Weights of a small GPT-style language model, trained from scratch on English Wikipedia.
Architecture: RMSNorm before each block, rotary positions, no biases in attention or MLP, untied embeddings.
Training: a variant of Muon for these matrices, 447M tokens.
MLP neurons of a small language model. Each row is named by its layer, matrix (gate and up: input weights) and neuron, and shows model dimensions 0-191. Each number is 128 + 24 x the weight over its row's rms, rounded and kept within 0 to 255. Numbers have three digits each. A neuron's up and down rows have the sign that makes its largest values positive.
After each neuron's rows, "fires on" lists the tokens most often at its 100 highest values on Wikipedia text that the model never trained on.

L8.gate468:136102139138143085145157120088177148116090160094150138136134107114174158159128102087167173146105121077115134138152144100133109137143161142121151119140198160113148131158127128140112151145164144142122129133111128144104128104108126158148138131106113125114143126155139116119106135109154115115108108089129119108129140147149146130130186126067158122136132109167115137154120147153111145149146133136156138118164120152093159124130115100128123115143161128160131113136126106120063175138139128085126180161113081162095158113130154073110140134093134103114188131148152110110117152094169150126
L8.up468:116145128132141078124101097150084125090116131155147058108155115156133136132108114106097158167160132126130109145115112113139101115104169097111121149114147132153138167129102119122148128094128136149128143093163120086119124104142077111111146102108143159142144113133135096076169137077099106086132117144078142135135108135159175153126142132135179120165100143115140091120138123134113139149134137147140139135140083170098159138126085142116138157125141141080112152119106121117168104128118100129119138144123120086110088146101115062188145128145105152108138124133141178126130120139147134166
fires on: "2", "inal", " ann", "f", " Film", " prot"

L2.gate713:130100125104168146144105117136111132137127147148094110104149157113150152112124120105104157118161113107149102122119149102158096057143128144130125122100150102141078104096130135115146114143132115087153130165129134134116119127131124096108176137100169121153122100106140122133075146139139121103118130150122136111159124123161117159114145113148125128118115099116128105118132103087111132108134142100143106095174153127133137177103147131131177134154168149151114113114144152156109152108150071148156137167133151098083122168191068153091082130139147145078105116131146108131121132099142157193
L2.up713:106129129113153149120103119125092102126137146166088113131130155151165148115078176114107113139113115139161119125137118124158122128143108119163128140153139141081117125117129111107086075148124143137148133140142131145055107153073102132090133114092153099113155097131103150099099158117151140120080100173109157103141106134126180139115140102124102104120127151140118089133133107055149062120113161130151110163142123129132120131126133122144143144136138155107104127116131144114138137120154118124142175129146156103123123156162093172107080100103119148092084165138141161152161127160120112150
fires on: "av", "r", "ap", "ut", "ab", "un"

L2.gate701:156108167139134139030117151093107098100163126114119099130134141147129120117098175087106103136133132179138141125170148153121112132148162174082151108117147134132102106143112122179131146156119137144112135114142134127128108093129143183153142109085117153136152197111108100093103160116126120111118113166149115151159107133148108097135127123154169130105118127148137081129141117096128091114105124125092116148138099133158103126146112154163146138147132179138142112101129118131091072143126132097112116119142120127128118136154175120131146120146134096155159084107107141166109107157126111134
L2.up701:141115109161134130102152153135131118116143137144114139103138131071113139149080111140102112156144165099133107131099166129114109114112145187148135152121102149135114101171154128158140137105105172143127094139120123127150087097121089146129123112103094104160110098110060152105098087119119101153112181160137151091109090134157098096129190159102130155148152164126145145100130171141096104109116112094124147128107112114125145195145163110131141157122137131160107144091124144149133093117074116163135119147094146137133135152144121120144185119106135108100116144133136130120131154116132101133
fires on: "ar", "ation", "ital", "I", "il", "ational"

L3.gate603:107136151145152098095144110111114085141130163143104118134099103123136159141157161105167162110146165115112115142181151118111141133138109140154093160096135070128138149120116117126133103150100114138156087136124181154124107112090111148186124164113117137160119110157141147113132140106132133125126123096123165174082148132137108145124084124141142129096149115133175149114121090107113135181122086152144142111086130165137158155145121126109129117142126173171089137137111141086108144114118113144142123157132133173137133095120134112127101111104153140149106114087142158093176130118145101060
L3.up603:113164151081165132123159098148129098176149105155127111090143096104125114091166123096106123102150124140147096144095100141114133152136131121105108165111123132147138102130178135139122137135113117148130113089124139151119143117149112146159132164125128169152136123179108141087189112146109130105131113058112108135139124095109139090170148067147083132141145141123156159132114135125130082142134121095124076129135131165153114124151114155161092145123121113124135127093102145167096100131118118154164103093151100132106093149113099124118130110106119137133140133165142145140125162130109159057
fires on: "t", "e", "es", "ey", "ed"

L7.gate315:107088112089129121111100159144132101074107114132155107108116181136186173130101123156106118113133148113133130103123121140113129110114137159170112109115154058127093118099109139120094110159096124104136123120106096123154116154196134131111129144098105109104114159139116100119123140112140135135106128143152063101137080125171139116124173117129163109157124150201139137131141138117135141122117142123137171119110135119156149173164139133150168147127137111143164163120099123112131113173154092149124133141131108149101106105144097109116072132142158138110118120120118175146097116134123166146
L7.up315:118134143132139129153132148094099114128148106144107088093160098131145142104118163127120108113107142147200193133140141118148109147116137145160143150086147123129105121090133166168142078150133145155136165133125118142134136095079132156142146131118096114150112118137121120101109150134147177129110176112111124062139144142174138107086115113105153155143108111113081126104132138125062122137126132123130131121125104120114142144112137129153155143117082149147130107119129101143142152163133139141118124117115131186136091143155128133102115089113169142136194124127136168088177106138128159179
fires on: "im", "r", "i", "al", "if", "av"

L3.gate398:138132121113145139131139173156112127150134101157144140128139166111098144100164112171143108142114099086179146132130107099120180132109057126116127112137134138109124166155118091138155151137084099119125092099141144140111078154140136121105106147117160121120108144079128089114124087089121167111142139153134170103131120115122124155151134096157208103119133155140098131115141182182140143126140116129129107150152128144126149122107127127111154127130126136050146122124135142141111171101123135083123131119111127120106138133128138143164080111138184120181128129113120133094165152127132122125
L3.up398:105126112161146109152126134129120083121102150142140149136125107126149118131135130149129144131116105143161159131148122117138174128119101144109135167137146171139117095165141134110094144133142129124135139077079101181111114161125132090123120166131134120118147125166089148106148138131081087134120155107141140145165166138117065143085095118088106074142114125121112144154128099149140141099097108161130120112141132155113132107139094101066125150168122156079115104110142154116056125150128165120159089137094161155116149163142129094134080140129095095112134101159125117112136140114101100127
fires on: "at", "b", "let", "ans", "ats", "ber"

L2.gate363:137145092148112099137168135143151179149121135118122100131171108096123161141128126114107155119094150145137100162094133099119126119108141157101093186164141147142112115096107124115121164163095119125113091120125135141143134144151143113141115109158135153154139126132107118101112131131129142127099147110116162086096159166093136105148142139118164139121115133148122173138153148114126123122099089152117131114119149110182130127145167123118176134067126130141084175099113154110153095102125158118146158139064116167140146095109131133133115152170187130148134137144071104151158138151089167119
L2.up363:110125146103146140116159138148144098105125131117103119098118126120092103143129132105147134126139142106124133182119120129126094126139145115095152072102127158137113134170163118133140150098140127132135110086140075122139139108115092128114082147121135115144089118118154145108098154155103161131080123081172177144131113122129155119171136138103164123066128134151122141114123145115098139134128081127132138160180176096124116183084139174121159138110149154153116191132113150107151148147145116111108113159143149098136120100120126168123154108115167084136115121127083111133140130090125122069
fires on: "\n\n", "o", "or", "els", "an"

L8.gate586:158115152097125109125142128127133137150129105144124133098140097089140091157120121114074130130135108142114124123109179111130167145121123142128141130127106148114147108144126160128126155142134132121146086083119099128133100101149131120127102127150164124127155095086166139150130148144077125114118158136116116116103102091106135108100158129121089093071116186091154108128134148179151097125105097126094120101154109092137124128139121092121114134152113143138152161146134174092132151132191167138098134151110128099076158163152133141133103200106111097146151104087136133103127146131144189138
L8.up586:104107124097126130108072165191136143162124133142137122112124108122115124128136127097145144161109161121128133181117127107128177131159140145123135117106098134101155117130141134130161103113126132109141122180150113150166147090121160169117137090172140157124137114094150120137102172162067143117114130184157104145092141111157126116112160100162141132116105170174135157146115109143135138150157155088116121152105128117166155127086131122117165121133108149076123129109127102125125145114158112097132151152093147107119128098128135128145158116122082121147117079156116155095131158071163097121
fires on: " =", " (", " Co", " ", " co", "it"

L3.gate312:082168094090124123112114162097145121146171156092130135121134130117152111128125129131086149114130151162082163134161155092112170105127101105138153149143117093163114116115141137140136109136148125128111132090068128151104118138140111106076149161137102149125128131089132163144141119161137151132105096101139085135105099144138140129152109124126144113156150162134115097130117115151127098128126150111135165166139114115155125141099100140136122155118119085120120163122118151221114174147114169150146164139127067112110142107154139123133119109098149126127111157111066156123131136178157145105
L3.up312:154111149118103136182115117142125103143121091104129158133135136073123138109135144137142141108122113121102147119133181081152114081114088184075132147154140117132132125112152143135134136072192115110133099110134118172101126105124160133102162133142110124108127145074139133149160126117157115147126133118109077135116141142128090149134130131116104092113107187132133127136138071122128147121108132145151142165125128104116113131157140141087124151082109149131093133167084158126112107108143125131177128152102098092113173143136118150123109112109136097078111121111157134124144135117050115117
fires on: "z", "az", "iz", "m", "ia"

L2.gate260:085171109134151133112143155129101085111122134091167115126082151158133173116126130105127150142121136164117106098149108141115119160122116102117157127175164135103103151137130122115111152130120091088117069126100119056109134084128151135162130165114151165128112136125107126099157117141102096126152145145112138163071097141124121140134129159140108155065103119132133182157111118148108097107156140149122155111101102138127137148126141119093156106102158146157116146167123129158139151106130148119143125130119062134130171118138128127112075149122142138170112135137117096085166147120142133099
L2.up260:096103132109154171102122129119177148137128106112159091113132128136131132051106103106104078130117117134124102157100097129108146118128150160137162126132122136133116127138131116158085145126146089162128126124146113128149151120120116151131115172118126138146149109141157163123129081136130154146105185143149155105096115147170125114141127132117119117102099112110148137144169117135120083087150147101069085124110085119157131125116118151112151124117134129174119112126109112136145121129131136161140128189180154095096128170161140198115145137106172164146112129113142078162137135115163095112
fires on: "e", "ep", "ed", "o", "an"

L2.gate724:133133123118134133128123113096090135163195127110115160146134086124135132141095140117144148131137149153083130170114120080115164114145110155129165134127099086131086139109159162147140116113125165063111126124121088195142126154129146088127123165133136140121123138116111158161174117112128115160147133112108110128164106108140121096108116111142098152157179105095137103110119131129103126159134093115130162133112140100096148155109114119139100112133115072113110116094129073121107197121138152147123093090106112106150127116082133121145123109118086139145125143174128139148144116138176158116
L2.up724:114120125136092072150134138136131132175139132098166161091131142111104142135129129140139150136159149138162121144127088060172122096148182155102160104116090102094123105086117154149167100152118101089102141139118155180148136088112174130116074114130136141125138109121110158112164086137100111130106127148084143073146126137133137134146088112151105143153141111090120105141165139125146137148146110125081143158127141101124133118138143091167136126133107129098158135131130146122112130124124137156172123128103116102148148131122154150134123152141111125117100073122158128052129116134160137142
fires on: "az", "is", "ia", "ic", "ue"

L8.gate233:175153093146168089131116117116126141107127134121118169095121082123093177122108103103144095153115132130121117172153144107117134104160134123128104065116118108072131147098087160124161100136136141130121129161128177148160083151120112131138139133150139138122132124105090168113117141121123112108127086111104102154122119125126116138140169135143145096132143136144093131126096143110129123144108190156121153112112171134125190152098126196141148130122129106077161136119123101109093162120149087132143154151110101110151125151141124115150144136108124157123167183122105105164152109146148130154
L8.up233:111140169089144145150125109144117176131109140145142100175125102147098149142137118112121111152142158091127122166156151120158118128145143141147094108119108107143111093146147106140146176116148135124131132092079157078128158122085126171161138129127133133159135120130149108117103085153145079120157124111090111141139123112131168190125140123094128146122127144146103101140097143105120115085154095166153131171143138151118132106175105089153126167157177145123083159109134160113162160168153141151102117124098134177130124135142180125144155128115103134146121138130145142111132186153139149138
fires on: "2", "1"

L7.gate74:093141113101125138115089130138148094114149120115138142093113097149164175142099097111101137122139107094129133124099147121101116140139146122163082127093107106102130126171128151149076144110114121130141105077113102147098101147156169130107158177100161153136153119122135163146118141131086179126140162116143102103146111165147154171116184158080154098145091121146131142138126158149124139145133163131145116120122120126124158167118128152102132139158155151148164116155132156132107177144153121126132124148080117128125156144111123108157124136110140071115104105126107202136108142094109136162
L7.up74:161149158126135128163081117143130128150155144099103172163149139115166133097117146120125124125108138134149111132155173125153135148140068106100103135073123109106076087100117110117121146101128119129125142151134119129139082116152146148045104167108129119157130133151161151143120110124111142101116154112133106153133108157141144118111128110131126135118128102144072140165122175139149127132178131135150166154122101165147108155121104136124133132059122162131150118137109172162110168145110094086149159147081129123109131138158142142129097092126174147166111129138116085140122126107105107132
fires on: "im", "th", "w", "v", "am", "if"

L3.gate683:144161146108119118116055149119150165144142106153120149161123091138106107134086131074125157113131148122140155137153098175078097121164143101118090150164117169132132139128102088143119120097107121139113122079116109116123099125147099161109152115087142151143100078111149124081106120110129117133129110123161107150140153128145179106135139134138150115107140173113127144119100106101104177121135112111129165157162142113159124134150098117135094108126135120101146110119125121117123104101097122122105090182103142117109117110146163151112175097140084162110186108106099130091141124118145129145
L3.up683:122088145122140135121115151130137078138136125141089147114165110128138117112113144111174088140140123143136086174099084126150126092102131138102135155117074098083145153162154118166175137100158127168059145110097124092130123144152145173135140100146158125126096083163143142144102122138118122105121140107148117102142101169142103109132160109130106137121144167158183151128127182109092119111158146156128136162113103177106140156119127141181141124130093099138118101106121102124131123132127108106159108132123112125165117146155115112132136117106094142101109129172123135144123186150130117110
fires on: "il", "k", "ital", "ood", "ts"

L3.gate565:122094083099096125163119121160146121133132121184116123130145102139134146127137156141137109156121095106116115159095149139153174096103141110144155124127115116142150169130105135089129108154119129141115132132152099115134102167162108126121132119138137151136140180106083145149134049158107128120119116132111123116180120103123099095118206187151123137086148115144118137141108115135150093122139112169124134134123172169162136085109129104091110135171104200127148141118166108095142132146101111123148133091132125138132110109158169123090127115120130153118138125106116150139160164105141100127
L3.up565:108132110177112115120133099087133163120111118105076110152071097059150125136162102121150122095170132127119121145137099129141134131166126140113125100120093104126111118110153131122112134124139161172135149127111131084073096177153121095087132110123163129134136103122121106153172163129143116123133090111127137115166120135123136100134122119148125148145140123100162143177166130134132140144183128100099138129118110156111175170115131107155151114138120167148173107114132112087165127083151151148185112124111103119117147118160105144085130180142122156144099103125105105127155134107150128135
fires on: "e", "est", "ol", "re", "ze"